From a checkpoint of a small transformer trained on Wikipedia: MLP 3072 tanh GELU, tied embeddings.
MLP neurons of a small language model. Each row is named by its layer, matrix (up: input weights) and neuron, and shows model dimensions 16-111. Each number is 50 + 12 x the weight over its row's rms, rounded and kept within 0 to 99.
Before each neuron's rows, "fires on" lists the tokens most often at its 100 highest values on Wikipedia text that the model never trained on.

fires on: "ed", " that", "uk"
L4.up978:37 49 44 46 75 60 50 64 39 47 80 34 36 28 46 45 56 52 44 51 58 37 32 47 59 69 37 45 64 28 41 54 58 57 43 60 38 39 41 51 53 53 55 32 44 54 39 38 61 42 38 51 20 56 53 58 62 44 57 71 40 33 78 47 65 41 31 44 54 57 50 26 40 53 42 47 66 43 56 34 56 73 42 43 49 63 72 61 51 43 47 71 58 69 74 41

fires on: " ", ", ", "2", " | ", " of the "
L4.up2826:61 68 39 29 45 42 35 31 50 53 45 66 47 53 47 48 55 43 44 57 67 36 69 49 37 56 56 67 45 51 55 46 64 38 70 57 55 53 46 52 62 53 53 49 23 65 42 53 46 39 47 55 21 52 30 53 49 49 35 54 63 42 47 56 56 39 45 39 40 44 51 70 50 35 34 60 40 40 33 43 69 52 27 52 57 28 71 64 63 55 51 48 52 43 66 51

fires on: "at", "ast", "end", "it", "ost", "ev"
L4.up1714:50 34 55 57 73 52 49 35 43 62 54 61 40 23 54 69 47 39 38 79 20 50 21 37 56 57 56 49 60 42 73 58 34 47 44 31 31 50 65 46 62 53 57 53 50 46 69 65 71 63 52 50 64 47 28 53 47 57 53 46 54 60 44 56 38 63 58 64 39 50 45 40 53 28 56 53 52 56 56 55 54 46 56 41 34 56 44 49 47 33 21 56 37 46 69 64

fires on: "j", "aj", "ove", "d", "x"
L4.up434:49 47 59 28 62 57 42 35 72 60 36 48 49 48 38 64 44 57 45 37 29 56 53 67 37 44 49 81 34 33 53 54 51 56 70 44 39 71 39 29 72 53 61 28 59 56 42 64 45 45 40 54 62 78 53 57 67 27 48 42 61 72 46 51 61 50 40 63 40 41 61 16 53 27 53 60 38 33 66 55 69 33 33 35 43 68 30 35 48 37 62 48 54 47 44 55

fires on: " sh", " Ab", " Sh", " Ev", " ab", " Ch"
L4.up2198:45 43 35 58 59 46 33 41 60 31 55 56 40 55 16 35 52 54 50 49 46 49 46 57 38 54 34 41 41 56 51 43 42 53 50 47 53 67 45 47 39 47 69 48 24 54 52 49 52 59 48 46 61 62 54 50 45 42 62 78 56 45 46 56 43 45 65 20 50 45 46 45 47 48 43 61 23 43 47 46 52 41 43 27 68 36 53 66 36 53 52 51 50 76 55 51

fires on: "oth", "en", "ap", "ast", "oll"
L4.up24:50 32 55 50 39 45 59 63 50 29 53 46 48 68 45 67 42 66 27 55 37 48 65 25 52 58 62 50 59 55 58 36 55 64 52 39 42 28 60 73 47 72 47 53 53 37 61 54 41 62 25 53 44 31 38 66 59 53 41 56 52 40 54 42 60 53 50 38 47 27 53 43 68 48 88 42 46 73 33 55 48 66 47 41 27 61 57 29 39 64 40 36 54 66 53 49

fires on: "j", "J", "ij", " J", "aj", "- J"
L4.up2284:60 43 23 51 42 54 50 50 42 50 51 45 45 39 46 50 60 55 56 47 38 63 67 42 61 40 51 32 50 50 63 41 50 64 51 35 58 48 38 44 29 46 37 38 67 41 38 71 41 57 57 68 54 64 39 61 53 39 73 70 58 46 41 45 65 58 54 56 31 62 64 37 37 49 48 50 36 65 43 55 64 25 39 30 46 58 50 42 61 50 45 54 33 52 38 44

fires on: " to", " that", " which", " would"
L4.up740:64 67 61 59 45 66 52 83 26 66 58 50 51 42 49 41 51 60 63 47 32 55 47 44 41 54 26 60 63 56 50 44 44 59 60 68 59 47 64 47 70 54 63 31 28 58 32 20 44 43 35 37 57 68 53 42 43 30 56 68 42 41 34 46 40 45 41 47 62 47 55 53 45 45 59 33 37 53 47 65 61 58 48 34 45 51 51 38 26 45 51 66 50 30 72 32

fires on: "en", " n", "N", " const", " Gen"
L4.up1692:51 37 49 59 67 47 60 67 41 43 45 54 56 63 42 37 64 45 26 55 55 58 40 51 62 47 51 44 51 31 36 49 42 53 51 33 40 38 44 36 61 48 55 34 41 56 51 60 56 41 51 58 56 43 52 48 72 48 44 32 65 15 50 48 37 30 32 64 61 36 26 49 64 47 49 43 63 71 43 88 42 64 63 42 51 51 50 59 48 44 48 54 59 59 49 47

fires on: " | ", "\n\n", ":", " |", "′", " -"
L4.up1953:53 56 54 52 47 45 56 54 43 24 70 60 60 42 45 47 38 55 48 47 60 47 51 56 31 41 60 62 54 46 61 38 44 54 60 61 52 36 45 63 65 53 41 49 38 54 45 52 66 49 42 51 31 43 52 49 39 44 53 47 50 62 47 43 52 48 26 37 65 42 68 59 47 51 29 65 43 52 54 15 69 54 42 33 38 42 69 35 40 56 53 47 50 56 80 41

fires on: " Sh", " sh", " Mar", "ar", "ir", "ay"
L4.up542:43 46 40 61 37 64 61 47 50 39 36 66 38 54 38 58 52 57 66 59 55 44 41 43 40 69 47 46 69 24 43 46 60 29 91 37 55 46 71 59 51 21 52 32 44 60 61 60 48 33 60 47 49 66 44 65 49 38 61 62 51 44 44 50 40 54 45 36 34 49 29 43 65 39 55 55 43 66 49 24 48 56 37 48 49 31 54 43 50 76 53 50 50 65 46 42

fires on: "; ", "1", "2", " | ", " | Notes |", "\n"
L4.up433:37 39 72 58 44 47 36 63 35 67 50 55 57 52 35 47 64 54 46 36 62 37 58 57 37 55 31 41 57 66 40 71 58 43 53 72 43 62 40 34 52 43 46 47 52 40 39 55 49 46 47 65 65 53 47 78 69 60 51 49 53 57 41 49 41 54 62 48 70 47 55 45 48 52 53 43 40 42 43 57 53 42 46 59 32 48 65 66 33 44 65 41 47 52 41 39

fires on: "2", " |", "ia", "uck", "e", " &"
L4.up3028:32 44 48 47 54 62 46 43 60 32 43 54 53 58 56 65 33 47 18 50 47 32 49 56 48 33 71 48 75 33 50 50 43 43 52 44 42 37 42 40 59 65 48 69 49 69 66 53 56 61 34 49 66 20 29 68 67 68 47 59 72 60 70 67 37 49 54 46 50 61 30 54 44 69 46 48 68 49 29 60 50 27 24 61 38 53 37 36 52 42 48 54 41 41 34 58

fires on: " | ", "–", "5", "10", "2"
L4.up2686:47 68 59 58 63 42 49 44 59 49 53 56 54 55 57 50 28 50 43 53 68 51 58 58 38 58 44 49 56 33 63 43 63 37 71 58 49 71 48 45 51 54 43 41 50 46 66 47 52 58 45 43 47 48 66 59 45 56 40 32 56 71 46 47 41 52 56 48 48 50 48 29 41 44 50 47 76 38 42 34 65 32 29 60 48 54 60 60 38 55 50 48 59 42 42 36

fires on: " |", ":", " |  |  |", " | +"
L4.up398:59 71 41 72 54 43 46 52 56 40 45 58 68 46 66 58 62 56 34 44 48 44 41 51 50 76 69 58 46 43 67 46 51 59 69 57 34 55 60 52 43 48 77 41 45 37 57 41 56 48 42 69 28 44 61 41 47 52 59 60 50 39 52 55 48 24 45 42 34 27 78 56 62 33 31 50 42 65 37 47 52 34 47 57 26 84 23 49 40 46 34 57 28 54 47 44

fires on: "ody", "ind", "y", "im"
L4.up2486:38 50 35 46 46 63 43 48 46 50 34 41 48 51 39 63 42 57 57 58 70 29 40 40 41 48 70 54 69 20 43 52 49 43 44 48 39 46 38 55 69 59 56 35 33 59 64 61 40 59 57 44 43 29 52 77 60 41 36 47 42 53 45 39 47 48 41 32 40 40 54 53 75 70 53 64 58 53 49 56 59 56 63 49 71 51 52 29 57 51 42 36 71 48 48 39

fires on: "ind", "end", "ent", "ob", "it"
L4.up2060:45 47 50 34 64 46 43 36 39 62 50 37 40 49 46 63 44 53 44 66 64 42 39 40 31 42 52 39 63 42 50 46 52 45 52 30 68 61 71 77 47 53 41 53 47 38 48 47 53 51 51 31 56 38 59 69 48 43 44 36 58 78 82 48 43 58 64 69 56 49 41 33 59 41 78 61 72 27 70 31 47 50 41 54 55 76 62 52 49 53 44 66 41 40 40 47

fires on: "ing", " cl", "ond", "ong", "ring", "olling"
L4.up2670:51 53 56 77 44 55 52 60 33 64 62 50 45 47 57 52 62 53 51 54 76 45 37 45 61 46 45 37 59 67 64 47 47 51 60 28 52 39 45 40 57 42 73 57 42 54 50 70 63 55 40 59 56 64 36 38 73 72 60 58 55 48 66 47 32 73 41 55 46 38 50 41 41 48 43 48 64 38 32 51 24 58 41 53 54 48 58 72 74 49 61 65 47 51 37 49

fires on: "d", "ent", "ed", "it", "or", "if"
L4.up722:47 33 45 22 65 77 55 57 58 52 45 39 48 39 68 43 54 67 35 49 55 52 53 51 30 54 64 56 66 44 38 70 55 37 51 44 30 29 39 62 39 46 51 58 40 46 67 64 38 43 47 62 65 73 62 83 47 45 50 40 57 45 39 58 71 44 22 53 59 71 54 29 71 31 41 39 67 56 62 53 64 60 59 45 60 38 36 53 58 41 62 51 60 46 53 56

fires on: "\n", " |", " | ", "et ", "2", " | S"
L4.up344:31 53 45 59 43 44 06 31 62 50 81 46 67 56 59 42 57 62 43 72 41 25 63 56 31 40 37 70 67 51 54 52 58 47 55 51 46 60 63 54 42 35 28 54 39 37 71 66 71 57 61 42 48 42 30 60 62 53 76 41 67 42 41 38 38 40 43 49 52 31 56 51 51 40 37 44 55 67 51 40 51 50 44 47 50 56 57 66 20 47 41 60 31 40 72 49

fires on: "th", ", ", "nd", "st", ","
L4.up2127:62 49 42 43 79 52 33 71 51 63 46 55 74 44 43 51 55 62 51 45 54 52 45 58 56 44 45 71 38 59 55 42 50 52 42 44 67 37 49 54 54 50 43 62 64 44 36 51 38 35 74 62 50 38 51 57 30 50 71 61 70 36 56 50 67 25 63 53 41 30 40 54 53 48 55 28 52 55 44 61 51 49 61 69 36 49 46 54 47 61 41 52 50 63 59 52

fires on: "0", "4", " (", " (−", "l", "6"
L4.up417:51 65 47 58 47 36 65 40 58 47 50 52 43 45 42 50 55 44 64 24 38 67 50 56 47 61 43 44 59 42 34 24 48 59 64 40 61 63 31 75 24 36 51 44 52 50 55 72 54 60 57 49 52 71 37 43 45 41 40 46 72 39 54 28 64 21 39 73 64 51 40 65 50 37 55 28 68 43 71 66 63 28 66 52 57 63 50 49 58 47 48 60 45 42 42 42

fires on: " (", ") | ", " (−"
L4.up341:60 66 47 50 64 37 32 32 41 41 30 60 41 57 38 53 69 61 50 30 58 47 39 32 54 50 47 57 30 48 48 49 47 35 44 54 57 57 61 74 40 58 25 58 34 48 49 42 61 61 49 52 37 55 31 33 56 48 36 54 63 33 41 35 46 42 41 89 46 63 39 53 58 65 45 43 60 51 46 55 36 73 68 53 11 71 56 59 51 46 69 39 64 63 57 50

fires on: " ag", "g", " Ag", " g", "ood"
L4.up1868:47 46 46 40 64 66 51 63 62 44 43 56 38 64 53 55 42 41 47 48 47 58 53 33 47 36 44 59 50 39 47 39 54 56 27 44 62 61 50 58 60 43 49 45 32 59 47 52 35 58 35 44 68 49 20 51 36 43 53 58 67 55 42 54 35 60 38 43 48 46 62 45 51 42 62 41 46 53 59 56 46 48 77 43 45 62 34 63 60 58 61 42 46 43 46 65

fires on: " | ", "0", "3", " | Upload", " | Dec", " |"
L4.up2110:52 47 49 39 42 48 18 77 48 47 64 76 46 48 49 52 46 27 45 55 60 57 45 81 49 41 53 42 58 34 65 38 56 36 49 65 42 32 57 31 36 42 46 64 44 58 43 70 60 36 31 56 60 48 68 39 27 45 46 77 35 40 56 49 73 54 49 41 34 61 78 43 56 63 41 33 50 39 48 58 48 50 43 21 17 48 62 48 46 55 43 69 65 47 54 63

fires on: "ain", "ap", "ast", "av", "ey", "ost"
L4.up2578:59 40 32 59 17 37 75 54 46 64 48 23 47 49 48 54 57 49 36 59 73 55 53 35 46 35 45 48 49 34 48 42 62 54 40 37 29 55 71 70 73 60 55 56 39 51 54 55 39 56 68 31 38 48 69 40 40 53 32 77 60 54 57 39 68 59 42 52 47 48 46 42 52 43 49 30 44 42 56 36 41 50 21 47 48 62 79 29 28 45 46 54 48 46 55 36

fires on: "th", " final", " sixth", "nd", "V"
L4.up2335:29 45 51 61 74 36 39 60 38 56 46 62 53 62 64 42 59 59 56 45 79 66 44 59 43 16 66 55 42 38 31 32 52 43 29 62 87 51 39 68 63 55 38 64 50 43 38 54 64 40 51 55 33 57 49 44 27 48 70 42 59 43 56 51 49 41 64 56 30 47 46 51 51 58 58 54 56 51 49 61 66 79 18 74 54 45 61 47 42 45 37 51 51 39 58 50

fires on: "ody", " family", " world", " what", " John"
L4.up2829:31 35 60 37 44 31 51 60 56 35 50 50 42 48 35 55 37 52 50 56 54 35 52 65 42 34 57 62 64 55 31 52 43 46 42 67 47 51 52 74 22 48 34 73 38 59 46 44 52 59 73 71 57 48 56 63 45 62 48 74 35 51 70 64 42 48 41 45 54 42 80 56 68 53 57 19 28 58 68 52 44 42 42 41 49 55 53 48 57 49 53 51 42 36 59 58